config = dict(
    n_layer=10,
    d_model=768,
    n_head=12,
    n_kv_head=12,
    head_dim=64,
    d_mlp=3072,
    vocab_size=16384,
    activation='gelu',
    norm='layernorm',
    norm_place='pre',
    norm_eps=1e-05,
    positions='rope',
    rope_base=10000.0,
    rope_fraction=0.25,
    qk_norm=False,
    attn_scale=0.125,
    bias='all',
    tie_embeddings=False,
    parallel_block=True,
    init='uniform',
    init_std_qkv=0.0197,
    init_std_o=0.0197,
    init_std_up=0.0197,
    init_std_down=0.0,
    optimizer='muon_variant',
    lr=0.00897,
    beta1=0.93,
    weight_decay=0.0,
    lr_head=0.00425,
    grad_clip=2.0,
    warmup_steps=200,
    schedule='wsd',
    decay_fraction=0.817,
    decay_shape='linear',
    final_lr_fraction=0.0,
    batch_tokens=131072,
    seq_len=1024,
    doc_mask=True,
    z_loss=1e-05,
    train_tokens=702500000,
    steps=5360,
    dataset='wikipedia_en',
)
MLP neurons of a small language model. Each row is named by its layer, matrix (up: input weights) and neuron, and shows model dimensions 304-431. Each number is 128 + 24 x the weight over its row's rms, rounded and kept within 0 to 255. Numbers have three digits each.
After each neuron's rows, "fires on" lists the tokens most often at its 100 highest values on Wikipedia text that the model never trained on.

L5.up2665:138139158156150166118147097088093124098115115173126076109101088155102154154126148143162153125120151165106120127099159113129125139152145225159167153184142111166139096134148105143119144143162144134153143093140149109131097141124132113129073127121178117133162151129129096143107176105094152130129158084116125120160128122164130135142083104133151170150103114142107141148118114117091121153116
fires on: " or", " as", " called", ");", " first", " other"

L5.up880:146088121112097132086136100146136080098104178117116158120155125101123138099166133146124167169141131159142120150100123096136133117130094149132153087172160154136109128111139110125122137109131104079149117139152139123130105130123107133112139191087146118108122135170125119130138097144130157148115094130144118134110165072118150118140174102066154116125115139177124081169144061148136139155145
fires on: "T", "-", " T", "t", " M"

L5.up2034:137147087111149132120113136132127129147085140096122095122113093151114137100131105119113123148100092140136086194141140131161108141125088147122121153133138139160144193122131162121115134141103120097150132120125149109120166138108108130169128121086124098120138133130102103096150124133110139100139119090129161155144100120087144109103148170123133117146126147111146134109144164080164103109122
fires on: "-", " \"", " '", "'", "–"

L5.up410:109124169092143131125117107137136075107130110112068160134124162128098103137120130107124167167130141140160133123088138095124129139100125119155121118180105150145090129125088155150120136114112129134157111094087098140093155123126169081114125174122071117110128145142116134143094135117116131081142130132116134131138155121154118117176090118138133130153121188130150145154126181131118181144133
fires on: " T", ":", "3", "t", "T"

L5.up2032:104197139161137144116118103132086143121179095132107120105095115131114114115128179115118152114154105130104166143107103132144084127131110168101146149086111079141131130149101153155096129095139164131129139122115134152100123116163120128136177134081141138084114165156157153146137147079110125154150162097115109110183179136144074140140104114132108170094125130122130077092134117100138185104124
fires on: " C", " c", "C", "d", "c"

L5.up459:122090134136107127158085129112136132130153157137129141115135125113124165163077110156114115164145111114156151119125084101152118152121111093108145166109111149161146133141150126095107131120129135115149156101116106109142124159095127146133089112102182109103172155107133145137121157150105154108158123132108155149120153154112136110164152131107132173104119177137138105111129134132116147196124
fires on: " is", " not", " by", " and", " was"

L5.up2696:067137107179119102111129124146118096107113090148142133094167131118114152114116122125165179119155122115114174099118113122121078157126167159119106124155152102124127119131144125151142173104102134077096058139087113097145131127142141150145145115088091108166142144136151098131099141174124126107106112114170166126084145112118113099109131135098131125099129125126205117163114108151118146158157
fires on: "-", " l", " j", "n", "il"

L5.up280:094147102156094111150156142143080164109108164147139132143090117093099121129142119103183096108116098127169154133098131123161092116135104096116104126161101123141103167101147130118149091069115176126120138109119106154087120131142099150107154166128148124130094107208109116140130121133133106156147142148127124095088120167139114116112130131097105137115121147150140134148119116064126104150119
fires on: " one", "th", "ist", ":", "st", " based"

L5.up1614:134124139096110135173151109156143154127146119130126156113108174109113105100113164109140142117104127111103138157131115142143128121129114146125089127101161089098126095125153109142162091139101146119115151107113102126133135142095134123143153113127118115117147151149127113173090119094132145134148149120155091152122133143116145152143105130127173084122126120180117103130123076110129101146113
fires on: " m", "R", "1", "M", " M", " r"

L5.up2444:071156149110143162101115097105144084090090136102142136133113112175142067112131132126118127098145145148114125131108102096137159096124132110109135185075159171114110125121144170141132143124104118141155126121091087116120103145129162129156105142123126124158146110138123179112125137129123114116116154125078150138118137157095163133130125142101173153108140102132107131170075138152127143103106
fires on: " l", " the", " Slovenia", "l", " Bl"

L5.up3023:143134146161096102131148093111125142133124128107103150116121121133136150083114165143106103131138125117116070121105111101163116124151109128138084128143169119094170120144163094133145117139106116096157143145106140123077071150134173092147122120126078143132144140158143094114090114093116121125130106135140155129147162131129077142112140144145149131116154106117129145146120093105091119146135
fires on: " P", " in", "at", " C", " c", "c"

L5.up1581:104157119121132113103163136135132094093105101097107132076159093138139136134123093176161166109123132130125123151181164143165114155124111148127121148150088165101135132111131143116133137126144114125114137097152153106123137120106134145132140128148154136100088124125141153087123178105154142109116120139114100106127121151097120144124141127105179143088128139121167106152132133163171104144132
fires on: "0", " that", " member", " series"

L5.up1189:129118109092126157148148106156140126134141101107095109139115118076175126122128142126132107139142113136097142125106076122097106135074131154138109136120155083144121104103113084121108157151116120153119123116091150109086151145113113157161122098126102096160131169096149102145146112109088134086138142139137163112105116144135090146163114118126140170105195119139138166161108102128169138080169
fires on: "-", ":", "/", " \""

L5.up18:125122083140137145119075117070173094116118167123106144087182107149159135185102128129124108122146067142107136160162090128122093125127152153094076136101173132153099145168166151155179101122125135126155137164128130110170128122153142112130150141112100136129109124151129160144131116138102125120119121142137091127129162160105149181150117122148171163119151120107095126083113104175116108106125
fires on: " B", " Ch", "B", " G"

L5.up2003:070123133120203135159096152150141114121107078155138124114107075146089119155134136125077139149132155182142106127129116147130114167136154099143112083135114134110133144115133120117123151095124166089126130071116124144122148150133125170107122202152131142164190109110149131162108126155118115148142093173122102108125122127135095121117117125130143181143119158090120144153165122166131104113119
fires on: "0", "2", " not", " was"

L5.up2390:101137111106098085139124127142127057166146106104150091097166156117137112124170128199125085170121073101137119106114107125131134139100132095149115099148146085162114118118118154160090122193066121129133139084100129122142150082142093126139119121144147085155146133138146108098130129117113121122170117152142139144141088132148144120149122151129125155091142119115141162154129121099117153187138
fires on: " L", " W", " P"

L5.up1302:111157154143143145119154119102131139134121125120114090132115118148081130139194128127141132115163143135178099163105134100129081112106153167082106138132152097159131167128105133102121172150141161142167138143092124117122146138100161120134156120138144123141121126168149132184120077116173144140146095195143103145122140177088116138109116114106115108157143084125133101150126122101145131117166
fires on: " M", " m", " was", "M", " first", " are"

L5.up2511:142141126138109121130136136142119110150110093112141133142115121075123178112127089132119151170134109131134110129087121119145148168134166151138126126118130154103150145117111143129102130141132136155104145113139137138111146154082139105125152121126159163132159139117164109121148128161150143128174113106143184129107129155129098129134119104148124159104164150117111104137109120123109172114149
fires on: " on", " At", " at", " final", " during"

L5.up507:122117127125117127093142107149168135160139145108136160136162149146139111102116123121132130137156145166117152109151110123073106164152105155135161115117137143116103114173146140095116136111114106152177145104114145085142128113111137148139137116144167136118124111176127132180164136120124161148088164112148134105113142107064126094149086132171123124089131135129149150139124122129095161177162
fires on: " as", "uc", "-", ":"

L5.up779:131140129176142162143117156169151140112130157105169168133147133075114113121131138165145112154105145093147118089107079106154111126123125124090092166131103114124111138150123097144138150082132144125108131126131088133117160102109161152165120185132080113096104133119156133114136120132120173106168122135117150159126138171160118125132104070128137096088131153138140123111103096149134146102137
fires on: " A", " Sh", " River", " E", " She", " U"